config = dict(
    n_layer=9,
    n_head=3,
    activation='swiglu',
    norm_place='pre',
    positions='rope',
    rope_base=1080.0,
    parallel_block=False,
    init_std_o=0.0,
    lr_mult_o=0.681,
    lr_mult_down=3.0,
    lr_head=0.0043,
    schedule='wsd',
    decay_fraction=0.917,
    decay_shape='linear',
)
MLP neurons of a small language model. Each row is named by its layer, matrix (gate and up: input weights) and neuron, and shows model dimensions 64-127. Each number is 128 + 32 x the weight over its row's rms, rounded and kept within 0 to 255. A neuron's up and down rows have the sign that makes its largest values positive.
After each neuron's rows, "fires on" lists the tokens most often at its 100 highest values on Wikipedia text that the model never trained on.

L5.gate216 [169  82 108 118 101  88 120 108 142 138 121  87 137  96 123  82 145  96 106 215 106  90 174 151  70  84 151  77 164 124 137  91 118 132 113  94 116 181 193  97 105 160 140 153 129  87 166  91 110 135 152 188 126 117 179 155 130 162  96 137 144  92 135 172]
L5.up216 [ 61 140 164  98  65 146 118 124 115 111 152 105 144 126 117  97 159 100 140 139 125 105 107  92 144  91 111 153 171 160 140 151 175 155 189 136 164 121 142 121 111  95 121 164 157 110 103 135 176 132 135 129 157  87 158 170 149  73  90 122 159 235 129 147]
fires on: "i", "et", "at", " Met", "uc", "ic"

L4.gate149 [165 181  88 102 122 104 120  92 137 122 134  85 116 138 123 109 140 167 120 208 128 127 113 148 116  79  73 142  95 104 153  66 109 143 155 186 109 186 127 124 179 132  98  63 110 102 158 178  88 135  90 154 114 127 189 118 144 153 165  87 154 141 157 146]
L4.up149 [112 126 101 112 140 131 141 129 177 149  66 120 139  91 102 127 128 134 163 143 125 132 138  94 107 137 132 159 191 124  82 124  75 142 135 169 113 125 179 160 138 177 114 110 138 143 150  73  60 147 111 105 131 210 185 132 114  51 127 130 164 163 151  95]
fires on: "ic", " ac", "art", "ric"

L4.gate11 [111  94  97 115 122 170  99 149 126 136 148 142 119  99 169 120  80 121 128 119 130  63  25 145 162 136  65 169 120 116  87 112 184  83 120 147 138 137  92 100  56 140 178 110 109 113  80 118  86  97 154 130 127 163 127 146 106 158 147 173  94 112 148 156]
L4.up11 [170 144 164  87 138 170 102  95 115 115 136 127 145 148 159 108  96  75 149 108  79 131 130 119  85 135  92  94  60 143 166 166 126 107 155 114 116 107 185 113 145 133  61 144 137 157  82 159 113 140 150 184 153 182 140 158 116 160 116 176 111  88 121  53]
fires on: "–", " book", "-"

L5.gate52 [149 169 185  96 110 181  74 144 112  92 106  98 105 166 101  99 157  88 137  98 142 117 119 110 107  94 183 163  83 125 106 115 118 130 164 178 180 128 106 120 118 121 127 132 156 159 141 160 119 117 122 100 106 127 139 145 147 127  92  84 181 113 161 152]
L5.up52 [115 129 104  94  69 188  45 133 115  79 131 135 130 157 148 189 139  68 134  91 139 123 114 146 151 100 130 164 138 135 154  90 103 125 147 115 114  84 144 150  90 102 112  87 130  72 148 112 121 124 153 121 167 176 142 127 106 151  91 146 175 131 125  87]
fires on: " Gl", " gl", "ou", "Y", " dou"

L5.gate41 [128 118 153 112 144 167  89  98 120 159 127 140 133  98 180  97 118 124 136 108 131  95 197 154 158  90 127 145 143  86 210  79 122 125  90 118 146 126 110  93 170 102  54 158 164 134 114 134 131 116 171  77 102 170 153 138 164 166 126  99 163 155 180 183]
L5.up41 [ 67 115 118 152 112 101 123 118 119 136 115 181 159 173 107 115 154 157 133  68 164 144 164 115  84 112 194  90 116 143 122 139 121 152 139 113  96  96  65 161 166  83 139 153 197 126 158 115 117 169 167 148 119 117 111 165 136 114 128 154  91 121  68  86]
fires on: "ing", " by", " after", "ed by", " until"

L5.gate107 [176 114 166 130 141  72 165  94 143  97 131 125 167 151 122 122 126 142 155 201 105 112 153  80 162 189 174 127 113 183 116 122 140 129 132 141 134 113  87 108 105 186 109 121 115  98  82 119  82 197 127 119 165 119 149 144 129  80 161 187 117 158 150 102]
L5.up107 [123 129 103 141 171 112 155 126 176 146 154 179 156 112  96 156 143 117 100 152 167  78 146 182 117 125 131 139 129 125 151 115 137  75 134 180 122  93 168 138 145 125 136  81 190 147 181 115 119  75 100 132 139 159 163 104 154  96 191  85 178  90 167 108]
fires on: ":", "′", "°"

L4.gate205 [156 129  89 127 174 185 106 140  86 158 153 179 140 176 117 120  97 166 153  89 116  90 148 119 117 110 138  83 131 133 147  88 135 123 124 143  91 183  82 103  61 158 120 131 110 137 108 144 170 159 116  97 172 109 150 138 103 130 137  85 146  85 108 106]
L4.up205 [105 113 193 175 148 129 111 147 185 153  72 187 127  86 186 139  95 125 132 131  60 148  89 170 128 126 144 107 119 116 147 108 107  81 101  92 110 148 145 140  70 136 102  43 110 130 167  53  94 136 162 108 143 148 110 175 147  39 165 122 180 149 117 132]
fires on: " ", "-", "====", "ound"

L4.gate7 [126 108 110  94 141 148  96 132 123 131 148 128 185 114  99  62 170  81 175 141  83  99 127 134 149  76 130 173 112  96 186  73  97 139 114  93  85 145  70 117 118  96 106 139 105 176 156 117 125 110 155 111 139 126 114  83 111 140 170 167 100 147 166 141]
L4.up7 [165 126 178 115 117 126 101 129 192 162  74 169 121 111 149 145 113 116 130  94  70 153 159 140 159 107 101 167 130 109 136  99 138 161 149 165 171 154 135 105  18 157 167  69 108 147  87 156 123 202 196 114 100 123 135 108 173 126 101  91 162 113  89 103]
fires on: "==", " =="

L4.gate67 [ 97 128  50 167 134 159 140 144 154 139 134 152 115 120 102 118 162 147 128  84 103 104 192 103 136 146 108 112  83 158 146 146 134  89  85 111 181 150  62  88  80 161 168 135  97  85 134 145 124 156 103 217 127 161  93 138 156 148 149 167  89  79 143 109]
L4.up67 [136 106 174 138 153 122 130 124 132  77 161 141  68 177 115 137  99 144 135 121 133  99 153 124 113 140 162 159 135 137 123 123 118 160 147 119 126 130 125 132 105 118 112 133 173 136 118 121 118 109 151 106 118  87 133 147 112 117 151 154 134 151 141 113]
fires on: "-", " so", " is a", " only", "\n"

L5.gate138 [158 112 149 191  94 129 149 119 145 179 138 114 130 138 186 125 164 134 146 148 119 143 153 173  96 150 129 219 148 110  53  99 123 148 113 154 151 180 130 108  92 128 146 116  96  92 126  98 157 130 132 139 122 142 192 157 112 139 106 145 121 141 145 144]
L5.up138 [114 135 105 158 119 168 133 106 164  99  97 106 157  80 110 106  72  88 114 149  46 103 131 126 128 185  95  66 178 127 200 108 119 161  96 112 145 133 132 114 188  89 158 152 181  76 187 169 126 143 154 111 100 154  99  70 149  80 112 106  54 111 156 102]
fires on: " | ", "\n", " (born ", " |", " / ", "{"

L5.gate127 [146  65 154 124  96  99 120 140 112 137 113 152 135 153 121 159 174 133 178 139 118 127 102 210 140 141  63 111 153  89 123 167 151 120 152 134 148 156 145 123 115 101 191 110 169 127 209 144 141 147 116 192  67 101 165 134 117 155 140 133 114  73 125  85]
L5.up127 [166  77 116 107  71 164 100 106  45 163 120 109 140 102 178 154 154  97 112 170 112 107 104  77  68 133 140 104 200 107  85 128 119 138 128 127 120  76 161 150 141  95 187 118 126  88 153 171 159 150 184 141 119 134 150 103 116 115 111  89 121 143  76 119]
fires on: "%", " red", "D", " (d", " und", " ind"

L4.gate251 [180 146 124 124  82 105 138 158 129 110  80 114 222  91 132 157 155 164 166 130 116 115 183  97 159 184 131 133  89  83 185 119 193  87 129 154 115 139 133 132 123 117 115 144 103 147 135 135 148  80 125 218 118 117 199  57 118 156 130 137 127 145 118 137]
L4.up251 [169 146  96 128 105  47 136 139  89  60 207 128 150  98 123  70 162 111 131  78  99 140 106  56  96 132 168 132 134 100 180  97 160 168 131 103 156 142 114 123 182 107  97 129 161 167 117 107 174 144  90 115  95 106 103 101 109 138 180 209 112 151 152 107]
fires on: "uz", "y", "az", "ats", "z", "sh"

L4.gate140 [181 118 151 226  96 146 154 113  97 111 132 164 117 118 100 162 165  78 147 114  86  67 171 121 105  99 125 134 214 135 103 132 114 128 115 128 115  98 126 129  94 126 114  59 161 164  93 131 126 130 145 122 122 177 177 174 116 186 149 106 125 128  82 140]
L4.up140 [115 102 173  93 195 101  68 131  83  71 119 156  91 149 155  97  80 117 177  91 113 133 125 183 122 123 142  87 118  71 127 168 125 109  93 135 173 176  82 144 113 125 145 130  95 112 107 127 104  59 151 109 109 193 178 160 135 114  60 130 112 168 175 119]
fires on: " ", " dis", "b"

L5.gate48 [ 95 188  88  89 123 162 148 117 129 141  78  86 166 106  67  83 140 164  94 106 101 110 110 131 113 104 104 124 147 150 136 193 115 124  76  74 173 103 150  80 149  90  99  97 144 153 116  81 152 138 123 178 137  97 117 113 160 145 171 129  65 150 143 145]
L5.up48 [125 125 143 184 161 146 134 215 144 140 108 163 164 128  51 138 106 125 118 177 142 159 110 127 148  53 128 148  75 107  81 163  89 135 102 101 135 136 156 100  90  86 168  90 117 115 162 109 185  93 151 156 145 154 120 120 117  82 119 146  85 114 173 111]
fires on: "f", " trans", "ac", "\n\n", " Trans", " sur"

L4.gate125 [104 108 144  98 176 159  88 172 107 107 147 173 158 194  86 140 189 158 156  49 125 100  91 112  85 141 223 197  55 174 139 127 129 160 155  68 150 146 112  96 120 203  78  72  94 123 134 109 115 118 113 124  77 140 142 185 129 167 105 144  80 150 136  99]
L4.up125 [156 157 145 141 167 116 114  83  90  64 121 185 141 202 146 173 171 106 127 125 135  81  85 113 110 118 130 155 125 171 107  62 141 152 155 147 124 133  71  87 168 172 118 124 130 133 133 108 124 111 144 121 103 127 119 179 161 116 107  81 121 117 143  56]
fires on: " Gl", "ir", " gl", " ro", " to", " prov"

L5.gate108 [ 96 110 150 126 124 186 114 177 109 162 117  86 152 136 172 122 129 123 118 135 135 114 186 148 105 160 147 135 114 132 192 121 126 163 133 179 139  90 147 111  96 131 135 109 126 108 137 133 130 149 170 165  92 178 109 149 100 136 132  92 126 113  96  63]
L5.up108 [111 173 130 109 129  94  89  66 120 167 115 131 160 206 162  74  96  63  90 108 125 168 102 154 158 157 167 126 130 173  82  98 149 159 154 128 156 113 156 133 148 169 155  92 134  99 124 165 127 108 129 108 147 149  95  62 126 181 120 152 160 144 179  65]
fires on: " and", "-", " Ag", "–", " or"

L5.gate191 [107 140 137 179 106 156 134  83 128 133  89  84 143  98 134 148 112 125 141 128 161 107 142  81 132 100 101 142  76  81 154 108 148 125 149 128 103 201 151 133 152 140 149 101 132 145 144 112  44  81 127  73 111 102 168 138  93 148  98 131 143 102 158 118]
L5.up191 [130 117 103 173 123 146 136 152 143 155 179 146 140 143  99 130 135 128  88 157  99 134  89 200 132 133 157 134 115 195 129 172 122 118 145  92 153  85 169 155 158 157 169  90 169  91 195 135 155 108  89 131  81 137 120 111 127  98 157  88 116 148 121 117]
fires on: "in", "id", " | ", " |"

L4.gate187 [143 106 149 110 156  89 141 147 105 129 137 145 126 195 100 139 132 175 145  93 152 156 107 134 157 141 143 145 131 131 110  92  97 160 122 123 113 164 108 120 111 167 141 143 132 116 170 144 140 127 142  95  61  91 109 177 119 213 143  67  98 135 153 154]
L4.up187 [159 124 149 122 124 107 119  51 159 198 165  85 179 115  81 176  81 100 125  98  94 166 130 121  72 115 166  86 123 146  79  58  97 112 129 115  80 105 114  76 136 105 137  85 138 181 120 179 135 186 123 185  99 111 112 157 213  75 172 151 180 113 195 165]
fires on: "\n\n"

L5.gate13 [142 117 172 103 100 162 164 128 161 105 179 107 206 101  82 133 112 192 147 172 152  92 127 170 130 124 176 133 141 159 159 102 129  97 115 108 151  87  71  89 109 150 114  69 169 108 183 123 144  69 150 179 101 159 125 170 126 144 168 126 137 138 174 157]
L5.up13 [117 111 166  97  77 142 176 118 203 106 142  63 166 118 136  94 100 163 180 178 132 106 114 130 126 105 180 119 115 147 137  98 134 125 136 126 196 113  89  91 102 136 151  87 170 112 190 144 164  84 164 112 119 192 113 145 113 173 141 134 146 176 155 139]
fires on: ".", "==", " ==", " career==", "\".", "s."

L4.gate136 [122 111 110 146 176 141  93 170 123 146 163 131 141 136 139  58  88 155 186  89  73  68 113 171  74 208 168 118 104  83 111 131 172 134 137 149 176 194 141 106 109 125  95 107 114 126  98  93 135 117 107 146 167 136 166 122 157 110 161 155 132 122 168  99]
L4.up136 [ 72 171 127 136 164 194 142 154 153  88 125 130 130 116 134  99 152 102 195 108  92 138 229 120 158  66 187  99 130 142 159 122 126  76 124 169 153 145 147 159 151 108 136  85  62  98  46 100 122 138 132 198 152 162 142 154 156 111 150 136 138 158 173 166]
fires on: "\n", " | ", "-", " ", "att", "- Release"

L5.gate62 [157  84 112 109  58 178  98 128 128 154 116 150 138 113 109  73 171 100 142 142  88 155 114  75  87  50 154 168 167 118 163 119  70  72  95 137 165 151 133  83 120  98 120 142 144 142 165  85  78  77  90 119 177 145 141  72 101 127 106 162 116 136 127 168]
L5.up62 [115 111 114 122  76 169 126 153 185 153 112 160 140  90 110 121 120 175 142 194  88 152  97 114  94 128  98  67 132 186 126 174 108  77 146  81  97 106 103 102 192 170 156 159 171 135 133 126  54 113  74 157 116 106  88  82  98 167 133  47 130 139 166 149]
fires on: "is", "us", "ac"

L5.gate101 [153 146 130 115 101 139 142  92 165  99 112 125  83  98 136 112 144 152  77 134 177 133 142  92 158 119  59 165  88 149 140 121 146 151 128 110 116 105  74 125 105 194 135 122  92  62 172 147 109 161  90 121  85  96 118 156  86 165  96  61 138 184 145 113]
L5.up101 [159 161 142 106 112 127 110 204 148  77 131 146  96 169 189  82 176 123 135 103 175  85 152 186 114  74 150 187 116 159  76 138 187 129  91  94 138 138  93 159  79  81  94 106 143 121 113  97 132 141 128 169 126 183 133 165 121 198  98 145 166 167 105 149]
fires on: "ph", " viol", "pl", "ul", "g", "he"

L4.gate120 [ 89 149 126 106 134 153 133 171  95 118 125 101 123 184 106 137 193 156 176 148  78 143 143 142  99 124 152 174 187 116  91  77 136  84 162 150 113  71 132 118 143  34  82  88  76  95 132  67  92 122 156 115  73 135 150 162 168 103 140 195  46 118  63  54]
L4.up120 [110 132 117 106 111 134 158 123 124 155  72 204 113 168  94 194 162 105 103 106 150 104 118 157 119 188 129 106 159 168 128 100 152 136 150 131 118 121 142 195  56 172 133 118 130 151 124 189 122  57 119 163 170 160 143 170 129 132 122  89 163 132 111 127]
fires on: " | ", ":", "4"

L5.gate159 [135  80 140  99 120 163 156 128  55 114 116  95 132 137 130 153 133 172 204 127 131 165 117 109 128 134 111 125 107 141 108 103 127 149 112 115 118 165 100 118 150 106 186 160 109 168 186  92 124 138 116 145  77 132 133 154 140 158  75 130  95 130 188 192]
L5.up159 [152 114 150  55 192 154 109  99 122 168 172 150 155 107 118 122 173 170 169 117 143 116 178 160 106 179 113  70 173 106 154 166 146 173  97  81 190 137  57 110 116 143  77 154 127 160 146 143  89 152 182 100  88 122 179 126 126 125 127 121  43 109 160 171]
fires on: " reg", " Reg", "eg", "ost", " And", "iac"

L4.gate194 [148 124  75 127 100 153 120  82  96 160 121 128  46 142 161 141 148  85 155 146  92 154 147 146 146  98 126 124 157 205 119 104 149  62 147 123 137 146 170  91 113 143 136 102 147 108 132  80 106  72 121 146  83 103 147 147 135 154 136 164 162 172 179 131]
L4.up194 [152  93  78 159 146 146 133 158 121 156 153 136 145 146 134 138  88 136 106 182 146 143 130 132  97 125 126 139 127 130  83 169 171  75 118 143 132  93  59 169 112 133 162  90 107 126 103  97 164  96 122  93 158 149 131 144 140  84 124  92 116 109 116 191]
fires on: "uz", "er", "is", "s", "R", "ens"

L5.gate174 [130  77 163 124 121 132  90 156 172 121 107  90 125 102 212  89 159 126 146 108  75 137 192 158 134 181 105 134 109 135 152  99 136 206  97 218 152  76  55 120  59 148  98 142  97 110 154 162  87 185 146 159  82 123  96 150 140 140 190 132 178 141 114 137]
L5.up174 [133  90 158 158 128 104 133 112 127 131 109 133 104 115 128 114 145 157 134 135 104 159 147 150 127 125 112  76 147 134 111 126 132 151 106 138 106 141 119 100  73  93  69 159 152 158 136 161 158 148 116  74  46 135 104 152  96 152 170 139 155 180 184 177]
fires on: "\n\n", " after", "\n", " After", " before", ", after"

L4.gate28 [133 111 171 115  83 138  78 114 127 110 182 181 109 119 147 140 107  63 131 103 157 128 199 118  85 200 136 164 111 179 137 104 135 149  83 120 136 117 102 140 149 167 119 117 151 160 155 180  82  65  76  77 179 127 117 102 152 197 172 177  99 179  51 125]
L4.up28 [ 93  95 101 176 143 183 149  99  87 147 136 157 184 119 154 106  91  95  84 143 112 119 133 112 155 120 148 169 101 140 158 109 105 117 118  59  86 158 145 112 118  98 133 114 140  54 122 150 165  65 147 157  48 194  84 140 109 104 140 130 161  65 197 120]
fires on: "\n\n", "\n"

L4.gate137 [ 84 101 105 170  93 161 199 136 105 136 127 164  60  65  83 141 163 154 163 189  86 119  99 133 176 134 154 135 109 142 101 119 117 104 147 127 155  86 126 190 130 117 150 103  98 140  99 145  42 141  64 149 144 106 187 192 117 102 184 116 135 152 138  89]
L4.up137 [126 111 131  80 150 144 124 115 109 130 141 119 109 109 122 149  76 144 140 182 150 147  85 199  85 151  62 118 184 175 180  98 155 107  92 149  92 166 108 159 153 147 128 101 116  81  74  65 149  75 123 127  56 150 101  88 147 103 107 118 171 153 105 149]
fires on: "ed", "d", "ers", "is", "ight", "f"

L4.gate142 [ 94 108  89 117 122  33 173  68 135 141 152 141 135  97 138 109 194 149 163 140 148 140 101 114 129 152  76 140 121 117 126 103 145 141 165 115 170  62 143 106 142  89 175 162 100 136 172 177  95 115 130 105  99 107 101 151 131 144 154 114 152  59 176 211]
L4.up142 [125  90 101 162 110  98 136 103 149 101 105 140 155 134 130 142  97 148 139 176  96 126 129 130 128 116  99  99 168 129 148 113 100 104 153 107 148 125 143 116 131 218 133 134  90  84 125 116  39 164 159 155 105  98 107 139 170  77 159  72 185 150  61 169]
fires on: "St", "st", "gr", "-st", "ced"

L5.gate233 [140 104 182 110 178 169 122 112 116 138 101 120 125 136 113 162 130 158 125 132 146 112 142 136 106 140 163  71 161 142 161 112 103 179 177 101 113  87 158  74 113 120 138  78 118 112 230 135 131 135 181 135  79  93 138 157 124 122 140 169 100 116 102 139]
L5.up233 [171 136 123 127 139 138 106 164 139 166 187 122 132 142 114  84  68 121 134 111 136 203 124 180 123 106 184 109  79 129  67  88 112 104 119 124 143  74 124 134 140 108 119  93 115 141 164 178 193 149  80 118 110 130  99 167 132 142 148 149 162 128 205 154]
fires on: "\n\n"

L4.gate232 [162 125 134 131 200  98 183 100  91 109  75 103 160 188 199 158  95 158 140  92 124 133 115 150  67 125 148 120 114  87 109  82 110 137 135  84 147 140 129 149 145 165 125 128 168 186 167 164 118  77  46 110  78 161 190 161 123 140 139 128 190  56 136 175]
L4.up232 [122 179 118 115 149 149 123 148  98  88 130 104 110 100 132 106 124 112 126 160 108 181  85  82 170 142 100 125  77 158 167 102 136  92 174 106 163 143  98 138 188 179 185 151 102  54  89 114 163 153 190 144 128 141 140  95 168  90 102 188 141 136 111 187]
fires on: "or", "st", "t", "-st", " col"

L5.gate177 [190 177 159  95 149  37 206 152  68 155  87 175 174 164 114 132 103 162 120 113 141  92 165 146 144 119 109 118 117 145 108 103 125 169 133 116 151 116 132 128 105 126 141 130 149 122 129 106 132 149  50 180  76 120 117 136 149 152 192 145 163 100 135 125]
L5.up177 [107 117 122 165 141 176 159 148 119  93 133  91 144 123 120  84 110 103 144 118 193  66  78 130 105 131 146 146 111 132 144 127 141 136 131 100 157  87 125 152 131 103 125  97 137 164 153 139 140 163 112 115 154 163 106 146 125  91 145 134  99 156 140 121]
fires on: ".", " This", ",", " this", "This"

L4.gate145 [139 128 107 144  86  92 161 149 179 181 106 180 184  85 114  99  87 133 114 142 106  79 137 106 138  82 130 165 140 129 117 150 115 107 148 182  96 162 106 106 128  93  50 155 122 139 118 194 126 107 120  64 146 138 169 215  94 176 155 134 155  81  88 155]
L4.up145 [129 154 158 107 124 102 102  86 157 114 117 122 122  66 105 158  86 113  67 130 120 176 162 108 109 123 100  72 144 125 137 118 104 127 127 158 159 145 100 140 143 132 118 190 125  79 183 122 156 151 156 158 137 214 156 141 106  62 171 171  71  95 166 112]
fires on: "if", "f", "ant", "b", "ar", "at"

L4.gate51 [111 137 142 134 129 137 138  94  76 177 176 134 164 101 117 150  98 166 129 159 145  85  88 109 129 114 136 155 158 148 158 133 131 110 171 153 149  76 173  82  78 143  83  84 163 147 155 104 135 140 138 111  74 220 116 140 128 151 165 116 143 175 114 153]
L4.up51 [145 126  93 150 109  80 102 160 177  97  60 113 151 134 211 134 124 164 154 113 129  95 154 154 151 157  99 134 102 115 157 117 116 137 164 115 121 158 128 149 114 108 109 141 182  82 194 158 143  89 131 113 117 110  99 142 149 169 180 109 212 124 178 142]
fires on: "ed by", ".", " by", " by the", " to", "\"."

L5.gate40 [150  73  57  98 124 134 104 135 112 125 122 152 139 141 170  89 140 158 126 100  94 119 153 108 135 141 152 154  63 163 122 128 148 108 178 140 159 110  66 111 114 103 112 148 110 175 156 116 131 149  45  97  95 133 169 173 119 141 136 146 157 189  83 138]
L5.up40 [145  89 147 146 177  92 104 137 138  70 158  72 128 103 179 137 154 123 109 139 158 124 116 114  95 140 109 149  98 148 151  92 153  97  80 101 107 214  86 142 105 133 143  84 179 134 136 170 161 121 190 111  99 128 141 120 112 150 119 118 138 114 119  81]
fires on: " Re", "\n", "\n\n", " | Re", " Pr"

L4.gate22 [162 117 150 167 167 165 143  98 115  56 110 153 123 129 112 204 119 174 131 151 127 111  84 141  84 142  86 127 120 200  61 167 119 181 137  75 142 112 165 158  99 156 105 149 108 167 122 125 134 124  96 165 110  68 156 133 115 122 140  95 110 125 115  92]
L4.up22 [218 112 161  84 145 126 108 176 142 105 141 116  80 114 153 112  80 130 161 136 213 149 125 149 105 146  93 173 117 125 169 119  97 113 157 152  86  97  55  71 160 146 105 141  98  67  50 164 102 117 108 107 127  63 136 159  75 179  72 131 127 105 207 121]
fires on: "–", "pl", "-", " repl", "ph", "F"

L5.gate238 [117 129 103 101 125 103 140 108  87 172 110  68 184  94 166 149  95 153 135 137 137 151  97 155 166 114 107 124  93 191 110 180 118 176 114  60 118  96  92 116 147 108 111 131 121 125 128 170 105 172 119 167  76 121 138 115 146 139 165 148 110 219 125 143]
L5.up238 [159 177 155  80 129 127 168 114  99 100 138 107 156  83  91 123 162 111 122 122 116  70 156 109 111  98 112 147 149  93 130 151  94 101 157 145 115 168 179 119 137 134  71 116 135 172  86 151  97 184  72 119 134 144 127 107 139  74 148 207 183 136 109 119]
fires on: ",", "\".", " However,", " Th", ".", " Am"

L4.gate128 [112 148 129 107 135  87 105 143  90 150 113 176 121 120  85 152 171  97 131 187 185 110 101 130 132 203 138 174 143 136 130 110 120 196 132  91 117 127 177 156 150 107 116 120 150 135 144  90  60 175 124  82 128 154 138 110 113 145 145 126 134 100 118  88]
L4.up128 [154 125 125  92 137 109 134 120 135 155 115 111 137 146 126 113  60  95 136 152 110  78  79 161  88 187 187  84 148 133 113 140  70  87  98 137 182 128 176 116 128 162 142 101 138 165  85 113 166 105 146 115 114 118 143 114 170  93 146 116 115 117  84  93]
fires on: " sh", " Sh", "sh", " sp", "h"

L4.gate211 [141  79 170 138 101  91 190 127 116 131  85 141 135 154 127  53 170 103 111 117 138 105 140 134 126 182 161 113 112 116 145 147 126 140 164 123  70  72 151 137  92 108 145 109  82 118 115 147 119  99 171  65 146 133 175 210 144 157 190 103  75 109 101 117]
L4.up211 [ 56 115 135 114  94 167 164 120 126 147 100 187 123 165  96 177 150 106 119  94 152 140 184  94 134 163 104 149 131 151 113 156 121 161  68 137 199 116 128  94 174  91 138  63 105 154 129 124 112 175 112 108 100 185 154 160 141 134 129 162  95 171 111 135]
fires on: " | "

L4.gate36 [194 122 113 128 170 136 148 127 102  99  91 182 119 123 183 178 126 121 169 145 129  86 118  91 177  94 141 124 149  90 175 109 136 146 114 108  90 128  94 149  98 164 109 104 100 122 130 121 100 127 115 159 134 177 126 108 151 157  82 174 162 159 138 146]
L4.up36 [122 129 114 128 125 101 106 175 197 128 117  69 149 170 103 108 130 120 132 122 143 148 166 165 142 153 115 183 151 108 143 122 142 173 157 119  41 140 113 155  63 152  60 120 153 152 137  57 129 118 185 175 155 148 172 140 158 150 139 187 140 124 174  94]
fires on: "\n", "-", ":", "- "

L4.gate92 [124  93 102 114  79 163 123 177 133 128 146 157 154 132 107 146 115  88 178 195 153 111 105  96 119 119  94 137  87 147 143 129  76 128  78 106 110 151 132  82  94 127 163  75 118 121 136  61  68 142 129 130  96 128  57 119 154 169 130  49 135 159  75 175]
L4.up92 [ 73  82 139 109 117 102 132 112  88 126 109  59 165  99 162  86 128 162 178 116 139  81  76 162 119 110 106 145 161 124 133 176 122  87  83 132 114 196 160  97 154 173 174 113  69  70 158 138 145 105 172 118 123 154  98 123  75 143 118 103 121  48 126 140]
fires on: "ig", "ad", "ay", "as", "us", "in"

L5.gate106 [124 100 106  94 161  92 200 134 109 159 163 147 158  49  80 100  93 150 161 134 105 132 159 129 161 147  57 144 113 105  74  87 132 130 104 130 167 133 121 116 145 125 160 136 163 133 136  96  99  86 122  75 137 122 185 119  92 161 151  77 103 125 175 143]
L5.up106 [140  95  91 128 165 101  88  80 110  86 153 179 110 150 144 119 146 130 122 168 120 123 189 118 111 172  77 153 197 123 107 131 105 121 114 175 167 152  99 161 137 156 123 209  85 118 131 136 129 182 167  92  84 116 163 157 136 105  96  95 151 153 175  88]
fires on: "p", "b", "ab", "erm", "-f", "ec"

L5.gate5 [109 125 124  88 152 136 130 105 175 147 117 128 195  78 130  93  61 121 132 161  83 145 100  66 141  91 157 109 105  96 174 151 185 138  87 100 143 152 100 109 134 168 103 121 113 162 113 149 133 175 194 137 112 115 152  94 137 101 178 149  80  90 145 136]
L5.up5 [119 156 109 145  90 157  89 117 148 135 166 128 126 142 138 190 157  85 115 193 167  79  95 131 130  84 152 140 144 101 120 124 152  85 116 143 131 103  97 166  73 170 129 101 146 180 106 176 133  52 110  56 102 144 132 116 154 129  44 132 140 185 115 135]
fires on: "at", "ig", "it", "A", "im", "uc"

L5.gate125 [ 78 127 120 137 119 138 142 171  70 161 122 122 198 156 169  91 161 157 189 199 109 150 130 181 180  79 163 148 106 154 156 146 159  83 110  62 100 134 131 160 101 145 148 102 126 151 125  61 174 128 111 125 115 101  96  84 212 176 120 126 111 115 124 100]
L5.up125 [ 87 104 155 184 110  73 156 154 129 162  47 106 156 105 172 142 105 148 182 165  81  82 134 179 153 152 118 141  97 139 163 177 101  91 160 109 175 126  89 170 107 191 160  63 114 145 120  56 130 145  92 132 114 106  95 178 132  99 109 163 152  93  76  73]
fires on: "\"", "===", "=="

L4.gate24 [220  89 150  97 135 115 136 110 157 110  77 131 165 177 155 108  97 157 112 154 108 141 138  90 116 114 124 113 209 136 164  89 111  99 103 132  89 113 143 147  76  84 153 108 124 129 114 164 117  95  98 115 120 111  76  96  93 119 101  84  58 118 107 160]
L4.up24 [106 130 105  98 105  97  72 140 142 111 127 140 142 121 147  92  76 155 152 192 143 163 144 128  79  91 137 155 104 133 180 147 100 197 196 102 148 109  77 111 158 109 144 140  90 118 168 112 109 113 122  55  97 192 170  55 108 157 122  89 119 214 150 132]
fires on: "is", " ==", "ad", "im", "z", "id"